Weights of a small transformer language model.
Size: 9 heads of 64, vocabulary 2048, 28M parameters.
MLP neurons of a small language model. Each row is named by its layer, matrix (down: output weights) and neuron, and shows model dimensions 64-127. Each number is 50 + 15 x the weight over its row's rms, rounded and kept within 0 to 99.
A block is one neuron, or neurons of one layer that tend to fire together. After each block is what it responds to, as a language model described it from the Wikipedia text at the highest values.

L3.down1061:57 67 36 49 47 37 32 62 49 41 40 45 63 39 56 34 72 45 52 45 41 41 51 43 48 34 77 63 59 50 53 71 39 32 45 27 34 66 24 47 61 28 51 76 53 49 83 40 42 52 61 86 55 40 54 49 56 47 56 20 45 48 36 55
Split-off -ed suffix

L7.down62:52 65 51 62 82 47 62 63 42 38 58 25 51 47 29 59 42 45 33 65 60 61 71 49 31 68 48 66 50 62 54 55 58 47 28 48 44 37 53 52 45 57 23 34 33 53 32 53 46 39 61 66 58 57 52 57 62 31 44 45 57 48 47 55
L7.down205:58 55 83 57 43 69 70 54 68 41 36 49 73 82 58 78 58 55 39 48 54 65 35 47 52 50 20 47 49 49 23 62 47 28 53 54 37 89 52 68 64 68 45 27 41 62 74 25 64 74 41 16 37 50 47 51 69 34 46 43 57 45 47 52
L7.down237:70 40 34 64 63 53 79 39 63 54 52 54 69 41 62 62 22 66 46 71 58 76 59 32 37 60 36 60 58 38 21 58 29 48 81 30 62 64 82 44 50 54 23 54 58 35 38 41 41 39 54 14 50 42 45 45 57 31 68 52 30 54 37 40
L7.down248:40 38 26 62 73 55 74 50 45 55 31 66 62 37 49 52 38 55 43 59 43 52 44 41 31 54 39 28 31 62 73 62 64 42 56 53 22 45 63 63 75 51 73 38 48 41 66 44 46 31 69 75 63 57 51 58 39 55 55 45 73 74 60 45
L7.down314:57 36 74 48 45 50 58 27 71 56 46 62 46 50 40 72 55 65 65 23 48 42 24 59 42 55 39 57 37 38 34 56 61 43 98 56 41 47 52 37 46 42 46 51 39 19 37 51 36 79 66 47 58 30 54 58 28 70 67 57 57 14 64 58
L7.down364:52 42 60 39 31 60 54 11 18 43 56 80 69 65 43 66 39 62 47 44 42 39 30 30 41 61 33 45 34 59 40 68 41 52 50 47 85 80 74 33 43 45 55 31 05 45 89 46 58 50 57 77 50 42 49 57 57 65 53 61 57 51 16 80
L7.down542:57 27 31 66 63 61 50 53 31 37 37 34 49 35 29 61 51 27 49 53 62 32 72 42 39 53 38 54 50 63 55 42 62 46 46 46 39 46 53 56 42 56 55 61 51 61 83 57 18 68 78 66 51 35 47 42 44 52 81 57 62 60 24 39
L7.down565:49 33 24 50 84 62 50 36 77 34 43 26 36 54 52 76 41 51 30 51 39 45 40 56 71 47 41 33 49 29 64 34 70 35 65 49 28 21 67 56 53 40 48 85 08 62 59 69 42 58 63 59 41 80 48 62 67 75 34 34 48 68 47 49
L7.down583:37 55 57 29 20 52 44 54 69 38 47 46 64 31 44 54 68 73 40 41 28 31 49 80 72 49 53 52 54 52 56 48 45 64 54 57 60 61 45 46 60 48 50 69 26 20 37 77 58 76 33 32 48 53 61 64 45 74 72 26 45 44 13 63
L7.down652:58 43 23 56 65 41 38 34 66 49 30 70 53 57 48 55 51 54 59 63 67 41 23 52 43 42 70 52 31 47 47 60 79 52 52 46 42 52 22 56 62 37 46 76 49 70 43 57 58 62 32 46 70 68 50 57 65 61 34 43 38 71 67 54
L7.down848:51 56 61 60 53 33 60 47 21 44 46 56 56 36 54 51 61 50 66 38 56 64 37 64 53 45 21 38 44 52 45 65 04 39 55 56 48 54 63 55 39 68 29 33 54 45 07 62 90 51 38 63 37 57 59 37 45 47 38 34 24 49 32 59
L7.down962:31 73 48 59 94 53 86 62 25 47 44 58 54 81 68 48 47 55 34 61 50 38 36 29 78 62 10 54 38 59 44 49 50 43 46 57 19 68 65 66 80 46 53 92 20 59 40 66 42 43 97 62 42 62 49 68 56 47 20 67 47 70 50 43
L7.down1048:37 52 66 24 64 28 85 35 62 51 46 48 49 41 68 46 61 48 51 73 12 24 65 34 77 50 34 79 60 43 44 49 41 66 77 55 33 41 41 50 66 53 81 23 67 30 43 77 28 58 76 57 63 47 48 35 43 65 41 64 50 74 47 70
L7.down1133:58 67 46 52 37 28 80 34 63 58 57 64 28 55 74 33 70 48 76 57 45 70 63 29 73 33 09 36 37 55 68 56 51 47 75 42 50 31 65 60 50 54 73 80 51 21 48 37 43 56 65 67 45 43 45 63 69 44 25 52 42 24 47 48
L7.down1382:64 36 49 14 72 62 83 37 51 23 59 49 32 30 71 47 53 50 61 65 52 14 61 69 43 70 40 31 59 49 69 44 42 67 68 35 68 59 75 45 56 24 61 44 51 36 41 49 43 58 76 52 33 50 51 72 43 60 34 66 44 51 59 71
L7.down1523:78 64 56 26 62 23 37 71 61 38 48 41 55 74 63 27 55 53 82 57 48 42 20 47 65 39 48 25 63 73 30 55 24 47 37 94 43 56 56 55 67 54 65 53 22 37 26 30 55 58 59 57 62 32 43 62 73 52 76 50 45 26 75 25
Comparative "more", conjunctions

L7.down71:43 25 42 51 33 61 30 45 65 40 44 36 48 63 50 76 71 32 46 50 38 81 81 80 42 61 26 21 76 78 81 68 45 50 57 59 51 54 24 56 48 61 20 55 52 67 47 78 61 59 48 41 55 43 51 55 38 62 77 73 82 32 45 51
L7.down164:39 51 40 48 32 41 52 50 39 51 29 60 44 41 49 37 31 58 66 31 61 62 61 57 55 62 48 57 41 64 28 60 54 61 31 64 66 65 70 46 09 74 16 67 35 64 27 21 37 44 64 49 48 33 37 34 63 47 65 59 42 62 44 37
L7.down173:46 46 47 21 42 37 63 52 56 41 75 41 58 69 67 79 32 41 50 40 48 29 55 53 26 38 32 47 51 60 63 39 39 62 48 36 25 53 67 63 42 68 44 32 57 80 39 46 49 61 63 34 55 41 45 80 52 42 43 69 44 80 52 60
L7.down262:50 63 61 51 55 32 61 41 27 50 50 57 85 49 71 52 43 51 57 63 68 33 53 42 32 38 46 51 51 56 50 47 41 53 65 41 45 52 62 05 33 40 58 70 37 48 34 58 54 53 56 67 61 45 60 45 73 28 28 49 54 54 42 44
L7.down308:21 33 53 59 47 62 41 69 27 40 33 63 65 47 22 54 33 52 31 58 42 70 58 47 45 45 37 58 57 63 54 36 52 55 70 48 75 66 63 60 50 33 37 45 54 50 47 32 46 49 41 22 43 50 40 41 62 29 46 46 41 27 42 52
L7.down598:62 82 21 51 50 75 72 52 62 47 65 32 44 58 73 60 56 37 53 38 24 49 61 65 76 54 31 46 47 36 57 22 29 51 60 50 60 74 42 52 32 64 48 49 61 55 28 56 20 56 32 55 55 74 59 99 61 54 61 12 46 55 73 12
L7.down660:67 66 41 57 27 41 50 61 49 75 39 68 51 38 65 80 60 48 36 36 53 53 71 51 64 68 60 50 45 34 75 23 58 40 43 35 57 50 58 32 76 48 35 49 49 47 57 40 36 28 48 60 41 57 57 55 73 35 77 43 40 75 53 63
L7.down667:56 50 31 65 52 30 54 47 45 47 73 42 77 64 39 86 57 53 47 55 77 46 55 40 52 40 49 61 39 49 26 37 51 24 64 72 62 50 60 52 84 44 44 66 35 34 67 43 53 70 45 41 38 62 41 59 47 56 75 49 44 67 39 55
L7.down770:50 43 61 52 25 46 25 57 52 48 49 68 29 61 58 48 61 63 26 39 35 54 55 32 47 55 45 57 39 56 61 31 60 58 89 49 69 38 40 20 39 32 51 38 37 50 65 30 29 62 32 51 66 61 64 52 59 51 40 51 47 34 28 23
L7.down839:74 51 46 48 54 42 61 32 67 57 46 75 39 73 33 38 38 49 56 65 74 18 81 18 44 53 69 88 52 40 47 57 59 75 70 54 30 65 62 28 50 49 46 41 50 51 42 59 69 53 48 60 40 61 53 54 24 51 55 31 56 31 70 41
L7.down872:58 48 62 50 43 44 77 41 62 50 49 57 34 38 70 52 40 43 81 21 48 33 93 65 44 64 58 42 32 91 33 43 26 42 52 73 37 61 58 59 39 45 17 44 67 08 40 62 42 60 58 64 44 61 45 74 42 45 21 66 37 39 31 43
L7.down1148:29 52 67 55 24 64 40 38 43 71 24 62 26 56 68 40 54 41 67 49 56 44 62 27 40 54 40 57 48 54 62 34 57 50 38 37 30 66 46 51 59 35 12 29 59 58 54 30 57 34 38 70 53 58 55 48 57 55 45 32 62 59 50 28
L7.down1161:57 48 33 43 32 81 48 44 78 46 49 68 36 54 34 52 49 43 90 50 13 21 19 52 32 42 43 40 46 40 70 50 59 50 57 72 68 47 38 50 49 70 69 56 44 80 50 69 54 59 65 29 50 33 53 42 65 70 37 46 38 62 38 42
L7.down1179:64 30 42 52 30 42 82 36 52 45 70 20 44 54 58 46 53 59 38 49 48 51 26 45 78 63 39 43 38 34 63 57 32 62 48 52 51 59 60 90 27 55 43 42 49 73 25 25 36 67 16 54 45 40 64 49 35 46 52 30 49 71 64 43
L7.down1320:43 60 19 52 16 66 20 99 66 57 69 47 51 73 58 53 53 68 67 53 61 60 52 61 53 49 47 65 54 77 10 30 39 73 40 71 40 47 61 62 26 62 58 20 59 29 53 50 45 59 56 66 35 50 49 20 32 51 61 39 46 58 67 43
L7.down1370:63 37 67 47 46 45 22 12 47 45 63 62 35 58 29 63 51 54 38 75 68 47 62 44 65 42 35 72 53 47 58 92 34 45 75 44 58 54 76 44 33 49 39 83 54 28 38 50 51 60 65 71 28 32 41 31 56 62 34 40 37 45 30 65
Career time-span nouns

L7.down0:71 65 17 53 69 34 42 77 49 55 46 61 32 45 39 19 49 56 39 60 17 80 31 40 13 33 62 62 28 70 52 63 47 75 50 27 45 58 61 51 32 53 35 48 44 37 05 42 41 54 49 61 56 47 49 63 38 69 60 49 69 34 40 29
L7.down67:48 23 43 35 81 41 49 57 43 53 30 75 79 53 62 55 51 63 67 50 54 59 52 44 48 42 55 43 47 67 70 65 64 25 52 34 42 43 75 20 60 56 59 20 58 54 43 42 52 32 51 35 46 22 59 54 51 72 52 62 78 65 57 66
L7.down78:45 27 65 49 58 21 65 37 29 62 59 45 54 57 59 61 84 49 51 24 55 37 50 42 57 36 43 21 55 48 59 55 21 48 60 49 51 59 55 58 65 63 54 65 74 46 35 68 52 69 65 57 29 59 64 65 65 28 30 60 59 67 74 39
L7.down110:28 39 48 33 35 40 57 42 63 37 55 44 74 65 65 71 37 53 69 47 66 20 49 45 67 44 33 40 42 37 43 68 88 63 62 76 44 10 43 45 37 63 54 73 64 57 41 67 57 30 47 31 33 35 47 56 49 37 52 61 22 39 81 50
L7.down232:45 67 55 51 48 72 53 44 56 64 71 48 35 49 62 44 45 48 60 66 68 55 52 62 56 37 33 39 44 61 44 48 07 57 30 36 46 51 39 49 34 48 82 46 51 50 53 49 21 61 40 66 25 47 41 74 77 48 23 84 46 56 31 46
L7.down245:63 43 46 31 28 55 30 54 21 62 60 52 56 33 51 46 69 51 67 34 43 46 71 56 64 30 56 77 54 65 65 53 34 71 42 51 79 23 52 47 43 41 49 58 60 40 40 35 33 53 48 99 33 71 47 31 44 39 53 52 64 48 84 58
L7.down273:61 37 41 27 28 77 31 51 34 72 50 32 40 35 67 49 65 47 36 60 49 52 47 51 48 38 33 50 26 50 31 54 83 61 43 38 83 14 56 61 68 51 32 24 47 57 64 75 66 46 39 39 64 38 40 51 40 59 62 54 65 72 37 53
L7.down319:35 69 53 47 38 43 67 61 31 49 55 40 31 45 74 43 49 31 32 36 65 42 69 61 56 52 66 69 29 62 46 34 43 49 29 38 19 68 54 39 43 64 36 66 59 38 44 52 39 48 54 73 29 65 40 28 37 53 45 47 32 58 62 65
L7.down339:50 43 48 36 46 22 45 09 45 56 65 28 45 70 53 43 50 31 52 06 64 44 54 29 63 61 74 50 38 56 51 43 50 46 68 31 57 48 51 29 82 48 66 61 61 54 49 42 82 33 40 40 61 60 52 36 64 39 63 34 64 38 48 56
L7.down556:47 61 69 45 52 45 50 37 56 73 65 56 17 52 52 46 66 47 29 29 45 27 42 61 48 47 42 72 48 06 50 71 44 57 73 49 41 72 63 25 62 47 56 55 55 22 71 47 45 67 47 40 20 78 56 75 47 63 44 63 66 30 35 65
L7.down685:53 55 51 38 44 45 56 65 66 60 15 44 41 53 45 25 37 58 53 10 47 74 51 30 39 39 51 34 51 34 50 49 35 99 47 40 46 43 64 58 69 65 49 54 42 46 31 35 13 57 43 53 18 85 54 50 73 33 44 53 37 55 69 73
L7.down773:69 47 56 60 43 39 55 41 67 60 60 54 59 64 34 52 59 63 37 44 21 36 42 53 77 53 52 43 47 40 27 34 49 52 79 42 39 76 58 56 81 50 73 51 55 42 52 62 64 22 47 50 70 31 54 59 25 33 32 99 43 53 27 39
L7.down793:54 61 15 47 37 33 55 15 48 41 46 56 24 71 39 37 38 49 39 47 66 41 53 46 61 42 63 60 39 66 36 32 60 87 54 41 29 62 37 38 74 46 86 58 27 35 64 61 50 46 53 48 52 74 41 51 56 59 59 66 75 49 67 30
L7.down974:58 69 60 65 46 39 35 54 65 48 48 47 51 53 34 12 43 34 47 62 14 64 45 46 40 50 40 35 23 68 53 48 81 64 36 56 24 46 27 51 35 49 52 49 26 48 37 84 70 63 46 45 45 58 53 23 69 49 44 41 36 55 57 59
L7.down1300:30 48 31 24 52 42 74 58 40 60 55 52 34 32 60 66 60 40 56 55 59 58 37 39 48 43 71 57 48 32 75 57 69 41 68 49 55 43 47 09 23 47 48 62 33 51 26 80 56 44 33 30 62 36 50 58 48 55 61 60 52 61 58 35
L7.down1471:71 62 25 39 41 56 54 60 47 28 65 63 26 61 46 44 45 40 38 50 38 53 58 51 56 37 42 51 46 70 44 57 43 30 47 49 31 49 61 47 44 96 40 51 43 26 46 65 63 39 47 79 37 63 49 48 59 50 35 66 57 48 48 56
Passive participle endings

L2.down24:51 45 62 54 65 53 95 54 39 48 67 55 32 46 38 25 26 47 65 50 31 85 61 37 51 49 44 70 61 82 30 72 31 52 49 76 49 46 54 73 72 43 47 43 54 65 69 36 43 74 57 52 36 46 48 54 40 40 56 42 55 21 46 41
L2.down248:15 56 54 68 59 61 66 42 72 68 56 51 58 49 52 49 39 71 58 63 34 57 43 84 65 29 28 36 67 12 55 58 42 29 60 22 71 33 00 62 62 44 77 34 50 42 34 13 57 71 54 65 62 67 50 84 44 39 51 54 38 58 44 34
L2.down735:49 36 30 48 62 23 45 44 77 45 29 49 56 63 56 35 46 30 65 52 64 71 59 41 57 24 65 62 86 73 69 48 60 70 51 14 44 49 36 71 41 35 57 27 48 49 27 82 25 54 43 73 57 64 42 48 21 42 47 33 37 41 73 56
L2.down904:50 55 53 34 29 71 59 66 48 40 74 60 45 42 19 52 51 28 41 58 48 81 43 40 44 42 58 54 46 76 60 65 84 68 61 26 39 34 30 78 71 23 74 58 40 70 35 70 71 69 38 41 43 52 41 39 62 40 52 34 48 39 48 44
Word-final suffix pieces

L2.down104:51 52 45 50 53 53 80 56 43 52 53 61 84 58 39 23 33 56 71 26 38 41 34 59 54 43 47 34 30 16 50 62 51 02 47 61 51 35 18 62 83 48 46 43 55 63 16 80 26 51 52 48 58 61 62 57 40 60 58 35 80 41 54 63
L2.down320:49 54 29 46 27 74 38 39 68 43 73 79 43 34 35 65 55 67 65 58 42 51 40 50 76 35 47 49 55 48 49 66 21 52 63 32 68 27 77 41 86 44 64 49 34 48 74 56 51 62 57 35 64 66 53 53 42 36 66 59 78 29 57 81
L2.down760:27 65 47 51 58 39 53 85 44 62 74 36 38 55 52 53 61 27 67 42 71 60 32 64 44 59 38 19 27 67 54 58 50 21 41 53 60 35 54 59 37 20 68 50 52 58 34 61 53 63 41 61 57 40 30 45 47 28 61 44 54 47 38 58
L2.down959:51 19 19 41 44 60 35 73 35 47 22 55 54 42 64 24 61 38 67 55 66 65 63 54 29 47 81 75 62 65 52 33 47 32 55 44 55 31 18 70 27 29 60 43 44 56 35 32 41 56 66 71 41 38 62 79 53 40 46 54 40 35 22 60
Sports results and life events

L3.down418:69 51 54 37 60 34 49 70 26 65 49 27 64 20 38 28 39 38 66 57 44 46 51 76 81 46 76 57 58 78 57 78 36 10 46 72 57 31 43 62 58 31 77 41 61 36 54 06 66 68 41 75 48 55 49 65 33 71 50 36 39 33 44 39
Plural noun endings

L3.down1026:50 10 44 52 47 54 34 55 46 52 48 60 46 40 46 23 52 62 37 76 66 63 46 40 44 34 60 40 42 45 31 55 19 29 60 45 46 28 36 56 65 26 87 30 50 39 35 31 62 24 50 59 48 50 47 62 22 49 37 26 51 59 59 40
Comparative "more" and word stems

L7.down89:42 31 45 69 56 51 51 61 39 37 67 44 45 49 50 48 46 62 66 46 48 34 70 39 49 56 61 56 65 78 37 32 54 47 65 77 55 54 51 62 63 54 42 52 49 35 42 37 51 41 66 46 58 70 46 68 62 49 66 50 56 39 50 69
L7.down443:49 65 47 69 48 57 67 46 55 52 36 99 43 49 54 44 55 50 51 57 67 64 39 30 66 47 55 36 26 73 57 62 26 74 53 41 19 65 59 32 42 60 68 38 85 37 56 50 68 28 58 32 53 60 39 37 48 45 55 53 61 30 35 58
L7.down534:38 50 48 60 58 46 62 55 61 42 64 39 59 41 30 33 37 40 33 47 29 58 33 51 78 41 61 52 69 27 32 61 37 46 33 73 48 49 47 89 40 56 34 45 33 33 73 32 27 63 43 38 37 77 51 40 70 63 42 22 34 52 59 51
L7.down734:44 56 46 75 77 33 46 55 36 08 51 52 38 53 43 72 17 79 45 39 52 41 38 39 52 38 66 62 52 24 59 51 64 70 54 63 61 50 34 63 41 43 30 65 33 34 55 67 40 45 56 54 44 51 40 62 51 43 43 19 33 70 64 43
L7.down768:41 61 67 59 44 66 56 75 85 30 61 64 65 52 30 36 40 56 25 43 37 70 47 34 34 50 53 54 51 59 60 52 74 36 52 30 64 26 55 37 43 93 60 40 57 59 36 60 62 99 50 23 45 34 43 76 46 60 33 36 53 31 56 60
L7.down785:50 42 59 60 45 36 69 60 42 28 55 60 60 42 51 43 52 51 65 40 25 37 64 28 30 51 00 44 59 50 28 54 58 24 34 30 50 51 67 55 50 81 45 45 70 49 49 68 65 20 17 50 39 44 37 55 58 47 40 61 59 67 68 50
L7.down794:67 40 39 66 49 57 47 41 45 40 56 56 69 62 49 51 58 37 44 58 43 43 54 47 47 44 36 47 56 92 48 37 32 63 80 63 44 76 45 47 60 77 75 43 37 50 64 56 48 21 41 40 49 55 49 53 38 11 67 76 77 59 56 52
L7.down812:55 38 23 73 77 29 35 56 53 30 38 19 45 63 63 47 47 84 47 57 45 44 37 15 31 66 40 66 57 63 65 33 68 45 78 41 38 74 49 41 77 72 68 47 25 57 47 29 30 25 47 57 92 64 40 95 59 77 41 56 80 32 38 24
L7.down871:67 39 80 38 50 54 58 50 67 30 49 48 48 32 50 48 67 47 54 58 83 60 46 42 37 61 56 51 39 88 37 46 50 44 43 18 65 34 52 49 44 25 46 53 71 61 75 39 80 39 46 40 45 70 53 49 51 55 43 84 62 29 35 61
L7.down937:69 52 66 47 43 57 55 65 64 40 27 59 56 49 57 53 65 32 51 61 54 85 58 36 67 48 31 52 66 90 48 72 41 46 44 39 45 97 73 58 54 69 39 32 61 36 44 43 39 67 44 38 36 65 53 60 40 21 49 68 36 33 46 60
L7.down1084:23 61 40 64 41 42 58 73 21 54 48 38 43 35 36 87 71 53 66 89 77 84 33 17 27 67 69 48 65 34 40 60 33 53 50 55 11 76 70 28 44 44 40 62 46 46 12 59 36 61 58 40 68 37 36 57 69 57 67 30 68 48 68 56
L7.down1173:54 72 51 75 58 35 31 49 55 39 47 70 33 54 41 44 19 46 51 33 58 26 27 58 41 43 67 54 63 40 57 37 77 39 38 18 53 45 71 69 43 40 66 61 35 36 37 78 12 72 59 47 71 60 46 73 52 68 52 35 46 49 34 35
L7.down1292:59 57 46 57 79 60 63 58 29 48 59 55 54 60 51 52 61 40 45 80 40 67 54 61 46 65 48 51 50 63 48 62 34 70 54 58 43 43 27 75 57 71 61 28 49 52 58 39 44 52 97 39 84 78 40 51 42 47 49 45 55 61 21 54
L7.down1301:57 61 69 63 48 63 60 41 50 48 87 65 38 31 24 53 35 67 59 48 27 38 50 42 38 61 36 49 51 44 29 56 62 36 62 47 55 56 48 47 50 14 66 72 53 47 20 63 45 42 59 40 71 69 51 53 39 23 67 74 50 56 31 41
L7.down1423:37 56 58 52 51 48 41 46 37 53 53 61 55 53 52 59 62 57 60 47 39 26 33 36 52 26 41 46 22 59 43 58 49 30 28 33 67 58 71 39 39 51 29 50 45 81 42 55 41 93 37 52 35 51 43 63 33 51 57 37 46 21 47 49
L7.down1452:76 37 41 52 58 42 36 11 39 73 65 49 55 28 49 61 44 68 73 31 73 57 83 46 52 69 46 61 45 57 60 44 47 31 35 57 20 53 45 47 57 48 51 45 65 33 84 40 38 56 81 58 47 48 44 51 74 65 42 73 48 38 40 38
Plural noun suffixes

L2.down416:43 42 48 58 64 61 55 46 21 77 58 61 62 48 33 32 70 62 59 24 54 45 59 55 40 11 47 52 45 50 54 53 45 39 54 32 41 13 57 36 43 01 56 79 35 34 62 12 53 46 82 58 47 42 57 37 53 44 45 53 54 59 47 44
L2.down530:47 53 33 49 39 31 41 50 46 29 43 36 58 32 47 18 99 55 59 60 46 43 61 37 59 20 88 67 72 57 42 63 54 45 45 11 46 34 32 44 44 25 51 64 38 43 82 58 54 52 55 63 57 55 53 44 53 61 43 32 48 41 34 66
L2.down848:43 54 36 37 38 52 37 65 42 34 30 31 58 40 69 21 80 37 69 60 48 54 80 46 56 29 69 62 66 40 43 48 53 55 61 12 52 33 40 37 44 22 52 86 37 42 74 43 55 39 46 75 59 59 64 47 43 47 58 28 52 27 35 63
L2.down1318:29 37 39 47 52 51 35 45 31 47 34 51 60 36 51 17 74 39 71 52 42 40 58 53 64 11 75 64 49 49 72 54 51 50 51 14 59 06 31 31 37 17 37 66 58 45 50 65 56 25 57 76 62 54 58 51 42 51 51 36 62 51 51 55
Verb inflection suffixes